Weights of a small GPT-style language model, trained from scratch on English Wikipedia: 10.1M parameters.
MLP neurons of a small language model. Each row is named by its layer, matrix (up: input weights) and neuron, and shows model dimensions 16-111. Each number is 500 + 50 x the weight over its row's rms, rounded and kept within 0 to 999. Numbers have three digits each.
After each neuron's rows, "fires on" lists the tokens most often at its 100 highest values on Wikipedia text that the model never trained on.

L4.up297:472531528463652480550494578523493529517465482509482551535561439550483457545493536457505439559478552525472483519508553523628533494508550485519436422394541473525444392477517596450520488506532540472479494568449466525542469585504577450435486589541464562493452570555404413502493557415506539522
fires on: "9", " who", " cl", " that", ";", " She"

L2.up128:535536474496420515507458427512524468507504442490487485509518502458424569518578523430637533567472549417517477455506463591475519548467576438385469432506484513535505456496592495437533568462477447533448390524446518573538473482449506484572643493364575478475427476507464460496492495529518480483
fires on: " of", "'", "%", " career", " by"

L7.up218:545432325451592533447531468445489445547469534498481449505462420473481509510537438484446467514569421519466494457507487458540489493381434521446591533496439510452420470504458517515499460544590541513589562443521487482454399373555519485457593493599547492462442502458523528447560506483588450520
fires on: ")", "0", "2", "=", " and", "\n"

L7.up366:544468524549475510510563470433462434472446498463449488608542471504489524531487507448495490534549491506581501558459514468586465539418439515444533580408455469477516446508520591540533535488550490505562482386454468499571496476560530432462552490541528470515419538536499528414523458482494533596
fires on: "'", "f", "-", " \"", " “", "w"

L7.up544:564395480509530543475492443543461499457533433380452444459468512325480499520464503465449466456453574531528504498549492540485554503582446503492577460469485490433625488508512581481569515411524487456588551531462541466527559576419514517504413463502457500436527537544430492549574442370419533543
fires on: ",", "\n", "),", " and"

L2.up669:513571503554533531494457401523479506496468535495507519479550508472464457535515467497513571540462657467410487602568459625610473498478523447498425529542555511469487494502461496404599623516495571437538575463537582518497387496501522545622551375491479478565510467592429451498387507562467545443
fires on: " G", " as", ".", " results", " order", " which"

L7.up338:474502421466498424471549469424505513519527487535485511443564417528457536451481548457534529516427528512513463590540543456495468531583587661514575476409510558597438519534495462501487565484561558447529434506473598528478478437521525576500477462472449412480488420485470520481502460491518480477
fires on: "1", ".", "9", "8", "3", "2"

L2.up753:454481462597313482519592521504493549518471504511461561465461458480470397436488487411486519510443609530549475433528544471548523442523541450476514500484497543468501526509521478386476454459495491503429407508430525533475523458419492531285573470430376503439469503475381508495564478540557474530
fires on: "'", " no", " He", " length", " by", " last"

L4.up194:437463521504615477519512425515498490526635502512481568482479504511546435498491507478525412513426515518460549585507541479600451487513530492503437556505446479467589476481495509479610539548474535532470491475513458464474433574465531448511485466519555569474487465600492458440463437525512555619
fires on: " =", "9", " |", " a", "==", "%"

L7.up392:540401483498531470438525531521440472553548462506500546464596439504397501488570447469502490597506449503453447495534419400420509550506480515391542443446503590543436487470546517524507617493539524544410504462429458532429505434573484474455515489485440477491486528521513485449529579385514433414
fires on: "2", "3", "7", "5", "9", "1"

L4.up151:505498515492455483460461490458480472449527496491497512555334701415487597491572536463509458550391498529513516541460533547421488382521414396511566503435582503528601524496566510496474461544487549483426501491480459516475420540474502451527524613437463530468517530522579532410548450475513445557
fires on: "+", "it", "i", "o", "r"

L4.up540:589464535461535537505483508581502519498485531477547573462491556513601533417587529506410492524458495514448449494495485477560438494437459431491457458485540436364583449467535544527577572525436413579508555489491453477497533616414395462534417460476528513513535497515478477455564519551563506494
fires on: "th", "%", "ti"

L2.up733:539514479300523488484571534500521480505489509523469452489510627533411434458496418540412499507468544580510579551432473481474576460546531471482466507448527513554429582456510470422446532515497521491529538520514501549535602517469534488514453523510478465546448468571443450492553548478540584458
fires on: " He", " own", " get", "And", " make", " I"

L2.up766:517575450595482535479531499535525509515510509508492552481544534512464357512612527410482500573555556545518414533537476538585502540533578508358468465445521471512473545503567539489549597445532525513455438460487610559537529477459439489461526463473495455496468446535484459490472457537459512532
fires on: "'", " of", " as", " results", " by", " From"

L7.up542:492505519518473499516509445382503512488513489492480569546497472404537459535369476442529460522429482569504444508472485507496416542472561558559521489541506516511461508533447463523438405435497488537373460476427473571525470482473518474436443552580494625406467420538449454462518433562524493527
fires on: " a", " and", ",", "7", "6", " that"

L2.up645:567519505462419445459481507452493487440469627463517516503498520487455544517419408502525568489453483492389522448427550447531441525527377462549482530519521573453417462520473474505453597479501538572550552524548462472535469519571473584563641525483502489525525376564562496508395472440434525470
fires on: " only", " when", " who", ".:", " if", " professor"

L7.up756:468488501509552439520489495458394303576465428489490470529461454481515533586492537464472474542475504418555469596478576363538516601502445546571443517489493532490525471469433498526512499517520488498520543376595507504483466479497510521557483531461468357489417494475470431493568517503555533454
fires on: " \"", "\n", " “", " '"

L4.up562:449530501437593512568460543479502516538594465485428519524550427529566502583475408474515437570514499523512524531484576565539485451490479510500469542463464488497442521612453477539547595599600509538498526509462494547537495509508453481329414448526494568685503584491606467466478522618475557508
fires on: " to", " of", " New", "}", ")", "})"

L7.up675:501549415486542464543447464549524502515502439437470474467496534493463545613386506477474553543536488517546498520438526514548476487485578587450542525424523436517558493507545507488637577438538535435497479430513467488481578478365433511471515527637498420467407598460469507406513455595492552486
fires on: "-", " called", "T", "\"", "\",", " \""

L4.up4:534497542400480467523506419433497509436555513433562448526505470434463598481453504523536494489450518490476497552527562576500559512447509569634448491468400465493499494439485503502465482536468455580424466443469475455433531518453536487484472472514474545424483459576682570434510450493486488455
fires on: ",", "a", " a"

L4.up218:623457515464507449443396498590490500510471512471500528463515613424521448509525506495456423498449529624498423405490507501602501403490502508433434440427468538463504585567661547504464568507443489528508432499510453484463445587391523368554487492391548564513500497511514501512452452524575493507
fires on: "th", "0", "h", "dale", "k"

L4.up51:572541560490551446468489525556515533417569522483466490550529472583505524452475562469522426599440590525537498553464599546463583515497529507547494424477387440566639429483532599493501476482544476463481495566439398523559535555502531471477480479463513502437397547493556475540577500509617534458
fires on: "9", " who", " sq"

L4.up475:457557429460356636545470475512496504454403566523514468514478438493513606561431603493502563439518574504527444550478511547453509523440428644522528567482444574535475593500532437535524463566586463506446505478543539488565465465515491602530550508502404511513445486428490634486450517524487492523
fires on: " is", ",", " will"

L2.up648:472453535565524534514552513590474534515553472532518558527481450522523564556524525466456421536563437567538475525572515505512463531481455489446515504490512368539630508517475480479512377495487489396465513479451591407542439435517497443373365533528513564479471509398476513453506501487504481524
fires on: " On", "In", "',", " various"

L4.up746:510534482512542504526548463584462494525432506489494498526485562435493418498490482510469460538469473565483374515503513423495475535527556454496520463469457489441536462497572568520450545466368481538546425532481508509453494575484524477506517462459580332440464532619571432557432470427505497398
fires on: "th", "==", "===", "ath", "h"

L7.up734:497560547519430543589563496548450442474467511517519478505544497518427556546348389479495491485441519575592427593525484486589468514552568563518428456497528491486568446486521461514544478569432612514552485486556570587474539450497521477491502504489448477532541431631515428462442496457481535500
fires on: "-", "–", "0", "\n", " and", "5"

L7.up203:470522552500389531456510428414493477492551562506504520544475431482475485460458366463434474599541541456505491477485541444440381414555494555515489469477449472470489433468461550491545529509541442464518553496481365489473561414467452511525540484451483458525397462481386448569427549389447491482
fires on: " was", " received", " became", " won"

L7.up233:539393464526547507452431515437500525542459361488484490470497536377491437499527440474499395571507494470459462461491472422400553493501467536444532445451509474527574523534515486482473457450486489510522522324491546491451498506472518488608505467521410376403416581514533456474532488421469530510
fires on: "),", ",", " while", " and", " whilst"

L4.up176:470457459616362558488447550485500516556461508497486566419505603484483424508548500576503542454568450449497500457544462539457527516568484545487539555564491621507476512434502499506454496380481576485551473426465492503513456476486514619513561500465473400488571461493422450520442495475566441533
fires on: ",", "\n", " =", "2", " those", " consisting"

L4.up193:495457507535620372520553482568502463504470536527452410530517431499521550561481571427453384579406504443455494532497441458511483511558515521564521477488563445555570466482426467554536400561594466445434491487465446566435437492493490472546610542476462596468430477535466529542549582474530501559
fires on: " who", " She", "==", "-", " Abu", " ‘"

L4.up604:431441457578585497540438505554488509504512576489482493531530504555556446482474471511516598509661549410493449459533453487433525518501535480491500493436512532498542432510495495545497494390494494550545512462447545500627568566447488505498510470511531416537565427485412515514554504494480481490
fires on: " a", " it", " they", " there", " ev", "."

L4.up639:453507480476496511513588519427489512565511539519467506507590455513495411510531470452488407539503514487494505531491654533593398434571601490570575493512436525612464458490581540504506468478550590420487405399521489505571498471498529522554562581537552507511532511484498496452544536372619514541
fires on: " who", " ", ":", " that", " which", ";"

L2.up233:507514454631298463491503581478512495534482537539462474509494548464488407560560515495495460491619504610473445467448445455449490523540589565392506358541521538491492537545521487454573480506367437514599496499430547425475500450415482468510508532473578524498501494475479463482523455499551505521
fires on: "\"", "'", " of", " currently"

L2.up264:523474524433524469450429525429520462506487577505488396583462478467537491542351493467456522455520519497463497575506472470534524384542459612554524479468493545593453429432490542501518503549496464514602583481495405604540475570472515515467569487495401540527484637465544508510534422484562464547
fires on: " her", ":", " that", "et", " live"

L4.up550:491504504416400491472470519515500492457476511473432478483474461443650431531415529534508464511574570516497412508458567478547562651484471531428337421441439517499443507545496464472415548496511414574522498529451490548512574491546401481466518416548535322487436407494461511565473491581542504460
fires on: " to", " J", ".", " the", " by"

L4.up751:453497500529512534454542435515510478493499535497514568477396401473506453433465519484525421582483520519498576560517439552415495548522421611502478575553477492520542520509506550432533452487409455497429538513467428508482501519478547492482527447454448462447470507482518531496500468507566520583
fires on: " an", "8", " as", " As", " A", " this"

L7.up426:559434512502508480617487492551480476484558479471477431497573466410442539502405505485502411529442434525457425516547422498515460588437425526488576470401480552449528532474422531473469533486481490512475456481593480565417470465432542486518441506484548373460454410614476438569594497339546498473
fires on: "\n", ".", "6", "7", "U", "a"

L7.up632:487532476534524579516517499455498484543474552509534502523516518445603483531436590469447502459406462544491546493536485487523482453443412493595669441482552441448498509573537541496499542528434477461494472494502538482507452455527553581463488497393475406511515432455664487471512415466489416535
fires on: "–", "th", "2", " States", "s", "st"

L2.up12:525537440485580474459548401499522446477493545481479390513518496573479429404505445520516518488487583446505525510483525525513459495492484482482514512512526615506463450541443522513417652552500514553594500528464602532525486483470533523564532467424430445483495444512460543483499481493456535491
fires on: " by", " if", " et", " who", " when"

L4.up424:489492516473516549453499567540498508483490520516420469579576499513579505493484485453508492466505483581482469424533506503571476469470519561465420516381560406497445502594451531511501551465519503530511471473465444534516490543498328435431406545426460528523515544458559547378523614445456513396
fires on: " of", "inn", " to", " Abd", " Preceded"

L2.up252:501486360368557535475432498520528490496502516508455604519478590492469449534497489537562446448588618527501523540467391408524529490532611503472447442495473475532443460502478511524557534505570461484524464492559423473548591537438487456620486483372663493504472395545465449490507534541550512518
fires on: " they", " I", " own", "s", " They"

L7.up332:486449378550564523493476496522508523524556493505570561515474529507586500481433492456478402505473521494536415481499501452582535555466367546494543451517536495452522544544518422515579505490376487506411498463413486470470519516528468584421423519523427461510534446402494509443474465435446471515
fires on: ",", "s", "th", " States", " year"

L4.up178:463579531472509518452565454574474460525509494522550436614492466457517461496463450523493431504517557418488461474482527482452579601455448474458536525488509518493452472524383474524445546486465429577513532493481531511466447488526504482481430504431515357528480433423592508581581500554485449480
fires on: "–", " June", " forced"

L7.up436:562468535462479484471509555613502515521464520481430460310628476536513434501580519498425520563471631534531519491550583532454474506578571473499518485479496517505436461438449476481316487445584523513522488552542536545531529457528536529539467433431528414456472553693538511465547524506530547501
fires on: "-", "\n", ","

L4.up121:451482417499580534522492489544508481534457500531492579527453627572521509501506478526500497546517476407461509427504535491386488502564478554446545608501584555448470550416550573516466610415569435491535514432472443520504561488506525488546435574510609508492547540458516475573589452545453450544
fires on: " |", " they", " They", " a", ";"

L7.up174:536528531651534507494512434537512514567447443473515463485516508469485385509465464458428433505534513522438475376446461524480398439501531491434482475473524530507461464483552500530535588387555477527566449501459486510455548519519523506547593543477477565490513535533426532533505444435503412528
fires on: " of", " |", " the", ":", " to", "|"

L7.up379:497491395459507522500489492556491485473504536478379489438498436466514506457545545459516450497499530575495498471506590455480602500552526430408572490547497475525544457548377421473473545386618517502447474538521504426547472449412554440532489508515572493446535567522456365417515570517465439483
fires on: "3", " I", ".", "I"

L4.up335:490533514523467470467498433452489475487428535478559498581496567443548495543452470460398536514465449604448446500507573516518530573429465444481423489447460506515485509558581456521497535471463582521457453532512538520584567557545547469480480478519535424394488451512613528543470537479458517544
fires on: " to", " of", " and", " by", "to", " from"

L2.up403:550538509433592528518507500494504475492473493481474405428557580476409522541511558551567525489466548587514508453487469565436535498435489507526454504530464489500506425470616494521603547474463501432439503511480376521515501499416530550498448509536468509559429560500518422492492410503520547546
fires on: " of", " st", " fin", "×"

L7.up168:502508463519510511418493463345520503455511495442519430481588494456432494564471477444479463474476469504508440483492568509547547502507542537427540514474567485567571451526567507533434434460440536560524467479544456542595540474475615539417498566475515543503502458537546547550527518529511523464
fires on: " a", " check", " the", ","

L2.up505:514546513481559577499452443521507503536527481498486437500557601543455402567615501470376557474487471487509518578518507520564556470492527532484442493466544492452574540503561513453546545560559557430453536521541445485480499433558540496587362516377434472577491553548474478506472521544534575468
fires on: " I", " received", " take", " force"

L2.up637:532457418536509485548489487515481415454480487504471487514537462492454567533482481517487392480499495490605496539534542489572531448390447512576504442458466545518509501554383553481522597445509530495510512510536403549467463496406475505536459533485519453483487572519521386498534516456394457522
fires on: "3", "I", "(", " “", "2", "0"

L7.up219:502429489435474523490559487602496500530449487526461525479501480561446566481635480425487502464557550515498542481464540515549586418522503465414545451554514502468465493497495509557418584473525650489490475502519466527588524457485617481585421491439478522425481542623582451480452532447516537452
fires on: " was", " were", " be", "\n", ","

L4.up407:488522459505580379564493537476505486572536435522606409432531504520357513484531472469461419476581493517520505454492490599473515414472397511549542466446454434595545470420550428520490472524516547409402514477509542488582464445539594537453458491501496434456506507468539527460512516507456558535
fires on: " and", " who", " Summer"

L2.up676:521574472407552530489423566568475522471468521554485519543471563518412565598441464498527540479398418471438508499531451490500517441528579505530458473520512409541521435482479481451607489534466485452480511501523569520536525485480447475432498482419537504563504394525398463511469556484427529469
fires on: " and", " they", ":", " or", " They", " force"

L4.up553:495474461479452607532421456517506476488471478520492501478487487499477426528523418480564584576590508468490452455507509446514498533553500637477576521511504546513429510478439464495423520503558565548523476514507502519454475421533458505534566443537468526469473421548504531527480383517563475486
fires on: ",", "=="

L7.up452:553454563582393458492477497534491504480478461489484544500516468475456461502443525457521530527494537492478430525456452540492547484509565630518554427546510603442564492444566563483519508538434541528480473546492435572420519551517462524490537499421505491537523539529471404405474502442489498481
fires on: " as", " and", "4", "9", "5", "8"

L2.up228:566468492494537548493534622547532471499489536431464497450567540467441474545550513470493423508508457611546501506420548499377517433502557469433398599441434524487485477497571523577581383454491444509512499501477460551510516516534501488521424472456599463553469562571539450505537478494473526507
fires on: " they", " of", " following"

L4.up602:418524412442444503502529390556518478505511534508499477485447420498536569585493526503488520472495509455500421510504484378503528520429544557465528539485475462466402538510455394521509517535514504453463455557475566513506498514515515497505506436539522500488413565534440621498536598487367485510
fires on: "\n", " will", "\"", " due", " /", " role"

L7.up69:422549516457556461505493453350447455416484426493491532494446467411463554570560520496532563548527524440601452546464523539463506438543511497466474488510522525465550440438471529526501499445497506511551445486567489576588526504392439462581500525510509501549543554413491490483512523544561513451
fires on: " \"", " '", " will"

L4.up494:462564510514587518523522534475492488530460469462510477513500474537492495504490438521587460550444512461500485574440561506510488508473463458482567408423496467512583491508557498570489377558534570540448483531409473552489572522471567502526535473486518610359450491565447483540540525452537515532
fires on: " which", " that"

L2.up573:496460494563519504459489442490479445497390472529480525595464413450380487513541582508456557531481515489535504518499508564542605466510469495503512521502459512408506494449521461515549491365476519519581510493475488494548555484436474483472506636492493542480560519500500438371448574510528461465
fires on: ".", " that"

L4.up331:457542552535532431418456492585505497460402554507455494517424351448623518457433553558546548559496561466518480526514454517413549557502513494449478416480504500486569465503399588461458525478495444556529520523432470519493559522461507441579546481524415573436417504519360500538598453502520469496
fires on: " a", " there", ",", " the", " it"

L2.up111:497519431441438564540333471557484537527519491558497466500475547518446526464533523427431485519395431431493513598493468483444479494523560552502483391500529452598589457445461464510513315563587535436512481487531457455518514496504462434486537502500551492514498457512433487514483518526495521450
fires on: " they", " it", " died", " for", " force", ":"

L2.up2:493457471544585547485527540483508468504544504476513425521483399560516555429503536489556533506430541482493479615520478595618475560487563524508461399468494450475539533503547508545588434567621442474501482486532458538468491540560513498574502517396615539556488339504455474497499444505493478525
fires on: " of", " under", " both", " that"

L2.up652:493431522547543511527470494643477472496477442468487456497553478429474505527462558500477560536537515550578513563519520517541513582613448532554563515475456510482449490505446434502504490402302499563470490364576566555445478440482403477508466451451499487511417483516460477509528505400460526566
fires on: "."

L2.up404:494459482653328450496408575444502483492501589493511508538419520524507507383499410442465544565447510490439469506441491503446417494520424506553497456472514579439457452495443508511528530552557461476557552484474622471522532482528451455466400498527496566540537540480494551507519402471500508545
fires on: " later", ".", "Early", " among", " British"

L4.up305:642508557447531498491534523499486522446590500424493476587453520461509494495476515524497473380508519424433425441519546559465569487536536558339453463473446550531559499472481517472394530412519522394527549464500486550505536519529600509549485524525387535461465462591507541585464590441440510450
fires on: " d", " th", "l", " eng"

L2.up268:518486545498523502456564534482488499500479517475508462495479436493504445550461557463485544391603549588491436477504419571476569435501589527465511390487402523467452483550559505499582654501504511511557387452504483549479497522467449378433570426508432510495570592597493562558490468495477516517
fires on: " that", " =", ":", " were", " same", " ISBN"

L2.up355:517560446530472475520527469457528489508469450510469433440555523543440476522406449563449535480402621518545431501509539569473510488536538552492472548447509522442386469496537528516488532512532531559545504515460356550480578521424564530504516478530531496511470483571474506513518435481549538505
fires on: " only", " use", " have", " He", " now", " then"

L2.up612:520426490584523495427481467497503498498460453520511440552565459406381431525485605492505528496563512500531545503481578580533630456496531562453437471502470522448513510452424505442500512363520473477569499540471482543509556524466527491495471548517482515499572535472486428408514510503460428466
fires on: " that", " It", " it", ".", " She"

L7.up272:578492614494427499384446526451475480553449502466521556521590494511490492556532442487617489612527495435507491449470563481588437615526449456518507488513512478463438456450390550527476448480441483522522450484566540528523466487459405527441525559559459544445458412447433461525447434436476551623
fires on: " that", " First", " first", "7", " Section", "9"

L2.up418:517533586450573560471574454519498485470489499502528558534545570502453546584460496458503454495504318461438486562518453427571472509445500485460460563528520543598480469498473494502617476491420573451456557485564551539520445504542532500676452471436692470481528539511476447479402521511518538447
fires on: " they", " career", " results", " and", " from", "y"

L2.up563:500551391342511595473401553597491521474462510543494566547456534482451533522482471505518502531460535461478529460462490478465537470493500466485415407491498496431462472437480514484572544492550499503457607485487543582547478538522494425453455429500534475454476429549527487513486521521497479500
fires on: " result", " led", " force", " results", " and"

L7.up102:525541408488401538597513529512471457566511492408484500485471522485476550521453515522486454577497512458512557495508509460564502605532479570575467500453515425577558462415552505500548434446491492541533478441603531534429506474510468589517502462529422371407434477516543455543491479478484422602
fires on: " (", "–", "-", "/"

L2.up366:455499493470404585465551492542506477502500447532491414522517506497450524509570484486428491453482483466510543578451461473536520501500527419481461502464532453592545599504504476444575499579505531481451471503490523526553566466486495435456508494478441503528454573464401468463530567493503521481
fires on: " and", " or", " I", " take", "%", " then"

L4.up232:454492518501574589491512449486496527464489513474544552437468505443527493481428475540534483477462543482468431551507507437486445553505435460492513469527553477414693499481497520501532522526430487623448500488459388534523486563448470565640487583496658497528483443527549492478558411484542393465
fires on: "%", "ti", " as", " •", " a"

L4.up487:413500495493549463542566505566498531491499565542475440470568434498595515525470595447597349515443537395535513516442535527543524538520515450516486563489466538437588488502475526508486394501471479545453528447428469460485556513484576518502595427518460534501516476519492471525589508526524504570
fires on: "-", " it", " there", ",", " Is"

L2.up510:533533496526543512462498488528480476540400482509489489444592507523416513510413627524549578393534538517526489472503545568499572473437496503575503513486477504525471503457464450501537456460381487515517490517567445523469503536394483495489465445435491519475521502525525471443461538531473485461
fires on: ".", " '", " much", " Best", " Serie"

L7.up267:550490444570484556470551499569518502527433480458529485477473379471418517556392469443510521422419442502538498533507521561458437540460462472532556459485510492433518491512548554461585473516471495624476542451455531542481487590490370577472516522545422571541533462456456560537543422489462483525
fires on: " =", "\";", ");", " ISBN", ";", " feet"

L2.up751:513520453580338522480415506522525473476486482475495535462495475479432442525596480518528521589432498508451501449458517575443524565508576417451522425501480501484482583515493520466557580446426550482429491485485629533568450456572446449570573447388545521546484510558514496514411502500455522480
fires on: "2", " by", " as", "0"

L2.up463:511495454604399512540539545525509495522495454504499362414527523564438487500574476482483493557362708614529534463536565578501550500516507456483477529439554511390461545512488503503433528540422565471460536508518574476521514472522535469519547508545505548607508483566507517459516521467500557436
fires on: "r", " well", " then", " help", " b", " use"

L4.up82:427582439427499525509487472456499499491494544526460444586475350558463510555541507489577499547500471574539582651430604644491480526468514546531526490527504514512430504538422517487500448486488554474474431482510575484560445458525513570475579490500421599454510549447471495588537560529448505586
fires on: " may", " can", "2", ",", " could", "'"

L7.up509:501406440537520429525486453490486516522448547487442605472422474480496541478459466553513385533521460533469445513496471451484423574451433563478505556530537505575376472512493539467487562555498512457440399509485584480475494490505590564495497437467493469509510490559542512425483573392518501515
fires on: " as", " It", " As", "7"

L2.up651:568487587507477427491516444493514421480504583465475316502504505646458552487461469414526495513553427480481565491426515478557495435524480532472458498535537501440545566488485474496486554633466483540583539546490449429511467508443469512454614529457484516564525488528440535465512455447474514504
fires on: " only", " last", " of", " now", " who"

L7.up259:537543468483488499554524502695491549519548450525515435481572569537472470545619461479433440449508516550459532496478592543444521424566558469459448498558458456511581472486491481558445483334555502559482457508548462593529561452604559465463442501427448476454488531612475477500555481449478540457
fires on: "-", "%", "″", " /", " of", " Empire"

L2.up251:528461449532466520515520486593493482489477504540511489507423546426512476569579526478495502545640434442454548574529425564580498512434502519492515400536482479511547511515495517485559594476467519481391485487538616474566396510518440490432642445466490545514517378472518546481477515469463496460
fires on: " on", " both", "s", "l", " between", " place"

L4.up646:452508477441443500526460533469497508447555511491516465665483556487470563525509546451529493514523556565525481535488612573429627492550412605566530514439385514588527498530487403486466619478483558513450509495492525542497482424580535532433524440567452453487494469485522548342483526476526512408
fires on: " ", " and", "."

L7.up643:544476459465480562558468490515441421532510554486424506467569529454489416519495413478565388484519475532453490372541536443587483585460442487558563494403514516461479518461487571497575525535451516615448521486541533574429525475530450483456534396583565517435459465630471488539491541368488495591
fires on: "0", " the", " and", "7", "9"

L7.up305:499482630630442486482431476659484503499582548482467498539575430509542496491465439483508508470551472496518501560467496485495430490458537450473468523419477507470548477575534480475463449454514535498506440526510572551464510571573375496405521439532394506494462542492417531467471550508514565527
fires on: " of", " to", "ache"

L4.up481:488452566355512467492445532590490487623460449489436404483501450490497605449579540531513459439457542455488498484493540426537560465508481454493511472519466497492507464478503494466484530482491504495515489460467544480379449595491596442508478534405435381523554469453596527536553437555393503485
fires on: "–", "-", "r"

L2.up152:475434484538461495508582562478496492483513464528494498481464523407525539426430512519531406561573445487497543506464445502533470584474443481530515580515561495425490540475473455500516411501490469516483452511480412449504527514506548595461498555529631546474478332405388444482512462501432456531
fires on: " that", " However", "6", " aff", " under"

L7.up720:522545542536449496571557504406511500491427471503469412559503422456359479583393424472415519485544434525532520569476503474607468515510511581541465479504580472558560464494592529499502531515465451546550406533534472558487513525356503446488561509525508504570489521550368420465447492523493504512
fires on: ".", "-", "ú", " and", " life", " or"

L2.up294:536410478560571439560498465562473481556488482479428475492514415435459482491484572508483492557474497455479435522485514501503487578526434490446529521387538524469491495434496471521439478518463521610500524383582507518452426464430511548508516548440490441542424517455507523483621551437558568556
fires on: ".", "==", "\n"

L2.up499:517522589493526551506413493537473552505497549528544529474496604516478488549491510536493537526451497486478514593500508399536502426442469494506497492495463644520547421486491490540454577537464537470540363506536462507556548458538503540599309445563505424501501535537530515506449528522511544454
fires on: " I", " and", "I", " re", " to", " they"

L7.up457:522508444571527528483486493529452484595566477403385430483472504509489556528514553484437456521418504521507494512508509446480446662526548521518496491467541515515440471560461519516476484495508603452548541481533558490460484437536432522513433418421458448424370390477505484531523449435492463543
fires on: ".", "/", " under"

L4.up444:379491506493440463463537476531490498501468511517355452483538429452618555532521477519487536480498572420479506486476472452602492525449489510412441512530473553496332516497445470487436572530579420491527488447486534487424468485465482554395463516493564431552504449484585519541526458519462510462
fires on: ":", "–", "ün", " Abd", " ."